MLP neurons of a small language model. Each row is named by its layer, matrix (gate and up: input weights) and neuron, and shows model dimensions 80-207. Each number is 128 + 32 x the weight over its row's rms, rounded and kept within 0 to 255. A neuron's up and down rows have the sign that makes its largest values positive.
After each neuron's rows, "fires on" lists the tokens most often at its 100 highest values on Wikipedia text that the model never trained on. A number after a token or word is its count.

L8.gate125 [173 136 141 120 162 176 166  36 147 119 107  83  79 195 155  97 104 100 136 189 155 145 149 152 117 134 155 132 162 151 119  81 103 148 132 139 114 158  85 118  81 135 146 150 131 146 128 143 111 160 132  94 123 111  69 130 155 166 144  58 135 102 167 149 102  93 148 125 157 127 116 164 123 117 160 120 115 148 143 130 156 155 133 123 122 154 148 193 157 115 121 149  48 164 160 132 176  79 136 150 124 135  89 184 145 108 118 125 158  99 102 130  63  89 116 193 130 149  86 131  95 129  57 157 135 124 141 149]
L8.up125 [128 136  98 137  81  94 113  91  89 152  80 173 114 115  82  80  75 174  75  72 178  72 152 199 126 149 109 114 142 143 167 108 134 172 135 131 137 178 126 143 124 147 177 144 145 119 118  96 200  99  84 100 104 124 116 139 170 161 173 140 136 155 132 156 120 138 155 101 104 154  90 177  70 125 100 145 134 119 171 203 123  70  74 126 133 122 144 139 124 147  95 131 172 193 162 136 122 122 127 131 134  41  88 109 114  98  90  82 140  86 103 136 133 102 173 162  96 157 132 124 158  96 136 152  93 105 127  91]
fires on: " t" 60, "ver" 7, " T" 5, "19" 5

L6.gate46 [123 106  67 126 151 160 164 138 158 149 157 167 145 147 157 103 135 129 171 105  94 112  76 128 189 192 134 135  92  92 154 128 124 115 131 144 125 143  89 139  99 118 130 125 125 121  96 132 188 114 126 121 128 161 111  88 107 110 128 120 109 158 210 111  50 174 155  71 131 128 135 214  76 128 171 120 129 163 135 129 148 120 116 153 103  68 151 142 118 105 131 158 112 146 201 191 112 143 109 110  98 146 149 143 142 153 189 154 107  63 126 128 153  51 172  84 143 144 112 151 104 119  93 168 138 118 158 152]
L6.up46 [122 103 208  98  89 141 123 148 134 159 100 135 125  47 153 113 141  63 155 111 154  86 127 159  90 115 143 188 109  65 122  92 126 109 141 149  65 139 123 192 100 135 192 147 150  97 133 139 136 141 151 119  87 100 159  52  68 160 123 105  82 110  83 112 108 128 130 157 101 106 130 124 173 128  69 126 137 128 112 164 139  87 115 143 159 115 191 117 114  82 178  79 124 156 166  73 145 135 114 165 137 132  89  85 154 154  81 176 154 117  91 147 159 107 153 185 151 103 121 122  93 128 101 133 109 156 145 166]
fires on: " to" 59, "'s" 6, " |" 6, "19" 4

L4.gate127 [153  99 124  76 104 158 132  96 143 188 147  81 148 138 128 110  89  94 161 115 107 138 108 149 103 103 130 106 146 143 124 111 142  78 120 106 115  93 175 130 172 145 133 171 123 134 105 176 116 113 100 152 133 153 132 128 105 127 147 140 160  72 127 119 145 118 113  99 119  99  17 134 177 170 161  70 110 172 214  84 100 143 118 147 139 107 135 162 175 128 108 128  70 100 116 154 148  93 169 144 128 135 152 119 123 180  79 147 108 127 158 114  80  89  86 143 111 176 102 108 154 114 133 121 134 122  84 161]
L4.up127 [180 157  57  98  78 125 140 148 138 126 159 148 151 103 100 174 112 111 102 127 164  89 128 149  91  66 106 166 174 105 145 140 114  79  94 162 151  76 147 136 113 125 100 200 167  85 104 114 138 120 127 127 171 156 112 165 109 138 104 101 176 103  80 135 105 116 113  85 119 181 144 194 197  98 104  60 108 142 181  99 100 116  82 109 155  91 112 108 159 155 128 120  87 151 134 142 165 104 192 161 118 144 156 106 147  88  81 110 127  77 116  84 115 118 134 154 149 146 117 101 154 122 145 137 128 108 110 113]
fires on: " t" 100

L3.gate443 [101 107 128 125  86 112 137 165 147 124 107 112 130 118 127 115  79 151 145  88 132 154 114 100  92  40  83 101  90 147 159 125 166 144 145 151 181 117 162 109 138 170 128 134 155 123 132 101  82 121  81 120 115 115 100  83  81 182 161 104 108 150 112 122  84 137 187 136 152 136 111 114 102 143 104 125 141 131 161 138 159 134 129 127 174  78  88 154 153 157 157 140  88 130  35 148 133  89 141 118 159 105 113  90 100 123 122 157 113 141 131 151 118 116 171 121 135 132 189  95 118  99 163 106 136 101 121 127]
L3.up443 [120 117 111  96 172 105 113  57 157 129  98  73 158 124 146 167 136 137 142  86 134 136 135  79 174 103 130 125 158 125 175 101 181  78 132 100 131  95 200 131 168 166 185 153 139  83 107  80 115  96  77 118 131 139 134 122 120 150 135 111 120 106 133  84 118 114 153 153 175  91 160  66  89 142  95 127 187 186 128 143  87 123 129 188 174 125  77 161 158  80 171 109 105 125 149 102 107 138 124 136 181 162 106 169 107 130  74 153  96 112 134 146 111 157 163 152 135 144 115  65 139 108 164  84 139  58 151 144]
fires on: ".\n\n" 75, "==\n" 15, " ==\n" 4, "===\n" 4

L3.gate392 [ 55 114 175  82 129 171 120 202  92 120 159 182 128 129 121 143  89 122 151 109 120 145 143 131 112 105 180 130  99 104 160 119 122 121 108 147 115 121 133 134 103 143 125  98 168 114 108 106  72 158 152 100  68  55 144 113  65 145 157 119 175  47 144 151 161 154  87 138 152 145 106 113 122 137  62 191 101 118 143 131 139 120 100 188 153 167  61 100  96 102 191 138  65 144 141  91  89  98  98 132 170  94 113 170 118 115 105  87 126 121 175 129 158  85 121 117 113 108 136 190 108 154 112 112 149  74 126 165]
L3.up392 [ 89 120 140 190 119 134 158 113 129 148 138 158 172 127 113 123 122 135 192 134 142 171 127 148 164 113 117  73 111 175 148 152 151  87  96  96  71  68 111  68 144 108 129 143 158 142 118  86  51 199 141  84 150 116 120 136 118 111 163 122 146 131 107 137 144 111 127 191 195 134 122 153  85 112 155 114  97 134 149 174  98  60  87 169 148 149  89 154 131 107 128 129 121 163 187  76 118 134  56 136  96 166 130 130 134 100 102 129 112 123 158 119 183 157  87  98  99 101 138 133  51  79 136  77 131  86 120 169]
fires on: ".\n\n" 59, "==\n" 10, " ===\n" 9, ".\"\n\n" 8, " ==\n" 5

L3.gate437 [129 188 114 116  95 167 120  98 129  95 143  68 178  93  97 153 100  96 150 156  42 168 145 134 108  99 103  91 137  96 125 194  63 175 104 134 162  90 146 175  97 148  99 110 194 160 123 112 164 123 137  95 123 169 135 129 112 100  85 152 131 133 111 161 141 165 147 166 127 102 103 107 100 115 135 142 176 166 182 184 135 139  88  85 102  97  83 151 146  92 107 193 107 146 177  96 110 123  99 128 112 125 100  90 162 136 115 159 102 157 184 123 108 111 141  94 136 172 109  58 160  89 114  96 110 117 161 123]
L3.up437 [ 62 165 149 151 134  79  91 111  95 145 169 153  77 108 123 154 144  48  83  77 106 139 120 164 118 104 130 170 196 115  95  32 104 102 157  92 156 172 132 135 137 120 146 137  91  86 121 132 130 117  92 183  83 188 174 126 166 174 163 138 104 137 116 133  72 123 142 151 121 112 119  67 119 175 151 135 155 175 115 147 142 109 123 107 148 104  59 138 185 104 125  97 125 120 127 127 122 102 128 163 154 127 102  74 122 127 116 112 110  89 155 116 188  70 121  89 128 104  93 150 158 106 149 152 155  94 135 142]
fires on: "." 62, "\"." 19, ".\"" 14, ")." 5

L3.gate405 [165 127  82 137 107 154 206  80 100 130 167  39 151 117 124 150  77 113 163 147 123 135 126 175 113  91 118  89 181 166 203 109 126 177 102  87 106 104 162 101 150 101 103 186 193 168 118 134 103 169 135  98 124  88  80 141  96 125  98 115 106  93 125 152  84 118 142 157  88  81 103 139 171 159 148 128 121 160 123  57 136 104  50 168 128 121 157 141 141 122 119 140  81 134 169 125 198 139 177 121 131  95 166 147 139 190  75  99 140 142 130 173  82  94 141 148 169 163 143 147 142 109 140 151 130  76 182 141]
L3.up405 [158  69  99 113  52  96 116  66 117 155  95 108 128 179 112 130 110 147 146  96 173 135 128 114 169  99 143  81 144 218 148  81  84 149  87 147 202  65  97 129 155 110 103 121 116 161 134 122 147 126 111 115 148 119 147  57 122  81 152 136 107  84  81 127 114 106  93  87 111  69 156 188  92  95 124 152 118 184 106 116  92  97 103  98 130 131 123 101 141 143 152 107  51 170 122 104 133  92 136 104  73  95 165 170 132 112 134 129 139  61 141 171  91 110 126 143 114 154 100  86 102 150 138 135 160 120 145 139]
fires on: " t" 66, "ior" 22, "or" 7

L8.gate490 [175 141  98 114 115 142 161  84  68 129  99 156 175 159 119 175 101 154 169 120 114 150 136  99 137 127 119 123 106 103 165  85 123  63 145 177  84 177  55 130 157  93 124 158 169  87 160 117  79 101 134 116 127  80  99 157  93  62 196 149 146  79 104 144  97 177 145 138 131 112 162 113  90 135 152 127  95 101 115 142 119  92 185  76 158 133 157 148 130 156 115 168 111 143 159 110 110 167  61 139 147 196 101 130 109 131 150 126  32 163 114 163  83 196 149 148 113 141 151  98 112 167 120 180 133  68 144 150]
L8.up490 [134 113 125 156 133 157 154 133 124 125 190 123 204 104  98 122 119  96 140 108 103 127 101 123  62 171 127 131  70 153  95  85 124 187 108 148 123 103 173  98 106 138 137 116 128 168 146 117 118 101 132 111 122 154 126 125 140 163 104 164 182 161 102 179 142  81 117 132  99  82 135 116 100 120 161 124 185 157  84 147 182 147 117 144 171 159  92  59 152 187  88 113  85 146  56 125 124  79 127 148 179 119 129 120 168 107  72 161 133 144 111 182 122 133 141 128 147  90  83 115 124 156 148  92 233 144  73 169]
fires on: " reg" 19, "ad" 13, "s" 9, "g" 6, "ract" 6, "il" 5

L4.gate550 [193 162 103 120 111 144  94 146  99  98  57 133 132 106 101 155 139  69 126 150 123  82 127 137 148 121 106 121 122 154 142 143 122 139 112 140 131  80 177 103 122 144 128 128  72 118  95 123 107 168  91 147 120 129 142 100 137 109 111  78 104 114 137  98 172  77 176 110 180  65 152 136 194  81  91 118 134 136 142 146  94 133 110 157 143 178 127 152  80 164 177 107  77 169 140  72 149 148 130  75 154 130 109 116 143 200 111  84 170 163 173 159 105 163 115 117 184 168 130 108 109 136 135 149  92 119 117 103]
L4.up550 [143 127 181 190  98 120 147  86 143 136 174 109 126  47 120 155  73  14 113 152  84  73 151  70  89 156 175  66 138 112 140 137 101 175 149 107 146 124 163 134 135 120 150 186 115 163 138 128 153 172 152 139 148 106  84 171 155 134 116 120 182 167  63 167  89  57 161 108 126 139 127 144 191 132 105 113 176 160 149 114 150 101 151 115 183 137 173 144  92 111 145 103 111  73 154 123 183 172 147 119 123 117 109 156 119 108  73 158 105  84 135 141 140 173 116 131 166 152 109 149 140  89 162 123 161  87 135 169]
fires on: " (" 36, " |" 13, "-" 12, "s" 8, " of" 7, "a" 7

L4.gate441 [ 67 142 147 128 146 114 102 130 173 137 152 129 140 128 116 181  88  92 108 129  66 131  98 185  99 143  64 116 104 146 108 149 103 142 116 143 143 110  91 145 120 104  89 101 113 156 104 155 165 128  81 119  26 175 135 136 167  81  81 159 127 182  98 113 147 134 138 181  84 170 128 144 125 146 143 104 141 131 174 166 138 128 174 141  47 148 132 102 100  94  74 157  83 113 131 137 142 152 152 109 130 148 100  84 155 120  74 101 130 143 158 148  98  88  93 135 115  83 140  58 130 100 110 127 145 143 160 118]
L4.up441 [105 114 151 149  95 113  47  92 123 193 133 142  82 143 127 189 109 159 115 141 106 145 113 183 140 188  88  96 125  82  77  69 148 133 180 112 134 107 121  91 138 115 117 131 115 207 109 169 184 133  77 120 118 175 203 128 142 156 107 167 145 104 127  90 135  85 134 132 126 185 115 114 161 146 129  78 172 123 181 105 143 135 145 105 119 166 111 104 133 142 143 201  79 132 137 107 156  95 151 128 103 149 151  79 163 142 104 156  63 186 163 195 152 128 102 111 125 173 104 113 120 173 140 145 128 198 153 144]
fires on: "." 19, "-" 18, ")." 17, " that" 16, "History" 7

L8.gate525 [ 94 154  91 100 111 130 112  96 102 147 210 153 118 100 160 108 104 139  98 117 140  91 142 205  82 157 188 143 129  78 173 184 133  81 128 131 146 133 133 130  96 119 187 130 100 161 138 122 133 120 134 141 154 131 132 132  97 117 175 105 123 189  86 138 129 182 110 139 140 146 138 153 108 173 133 156 116 163 184  88 185 166  79  59  96 146 133 156 177  94 205 112 156 107 203 107 139 100 167 127 131 112 161 127  87 118 124 124 123 114 135 122 138  80 199 187 167 103 129 126  77  89 108 146 134 107 105 131]
L8.up525 [142 128 158 142  44 112 143 147 147 156 149 132 100 140 119 115 124  48 120 146 112  60 151 181 138 146 137 103 201 112 172 121 112 100 133 115 124 120 168 149  81 130 162 150 110 128 177 115  84 150 187 153 131 104 113 116 134 152 120 128 140 176 147 144 143 140 163 134 121 179 124 102 186 140 102 172 118 151 183 135 138 116 128  91  90  73 122 143 163 165 127 132 152 145  81 186 140 147 139 179 175 104 109 102 104 146 154 185  95 169 118  97 158 129  91 151 179 143 145 143 110 121 116 185 160 109 100 108]
fires on: "W" 29, "M" 9, "c" 9, "F" 6, "ov" 6, "m" 5

L4.gate532 [151 112 128 118  77 199 123 117  64 141 115 115 120 170  90 203 131  64 152 125 152 130 153 177  85 100 106 109  94  60 131  99  85 127  74 150 164 124 122 164 115 113 112 179  74 160  50  99 129  96 151 102  94 102 112 145 146  65  99 109 101 188 155 118 147 141  76 127 145  92 161 157 113 156 109 133  98 120  41 134 119 161 121  90 151 145 175  55  67 175 160 169 116 102 162 156 127 115 102 117 164 154 150  77 139 155 104 104 164 109 160 134  95  97 124  93 120 111 141 139  55  85 140 170 184 106 102 113]
L4.up532 [156 132 184 154 154 186 177  92 131 131  73 206 118  91 143 103  87  74 123 123 131  47 134 125 119 148 124 151 147 171 145 159  70 146 113 115 104 108 144  69 143 108 105 156 135 156  54 180 131 144 101 181 146  86  89  95 132 158  84  99 131 142 119 167 125 104 119 123 141 100 181 147 149 115 112  99 104 118 106  51 158 171 132 122 120 124 132 166 118 112 143 141 128 164 202 133  93 150 126 101 137  58 138 161 110 151 123  89 196 105 163  85  80  99  35  96 186 142 154 109  78 120 168 113 201 113 103  87]
fires on: " Comm" 17, " of" 15, "aster" 12, "-" 12, " Major" 7, "\n\n" 5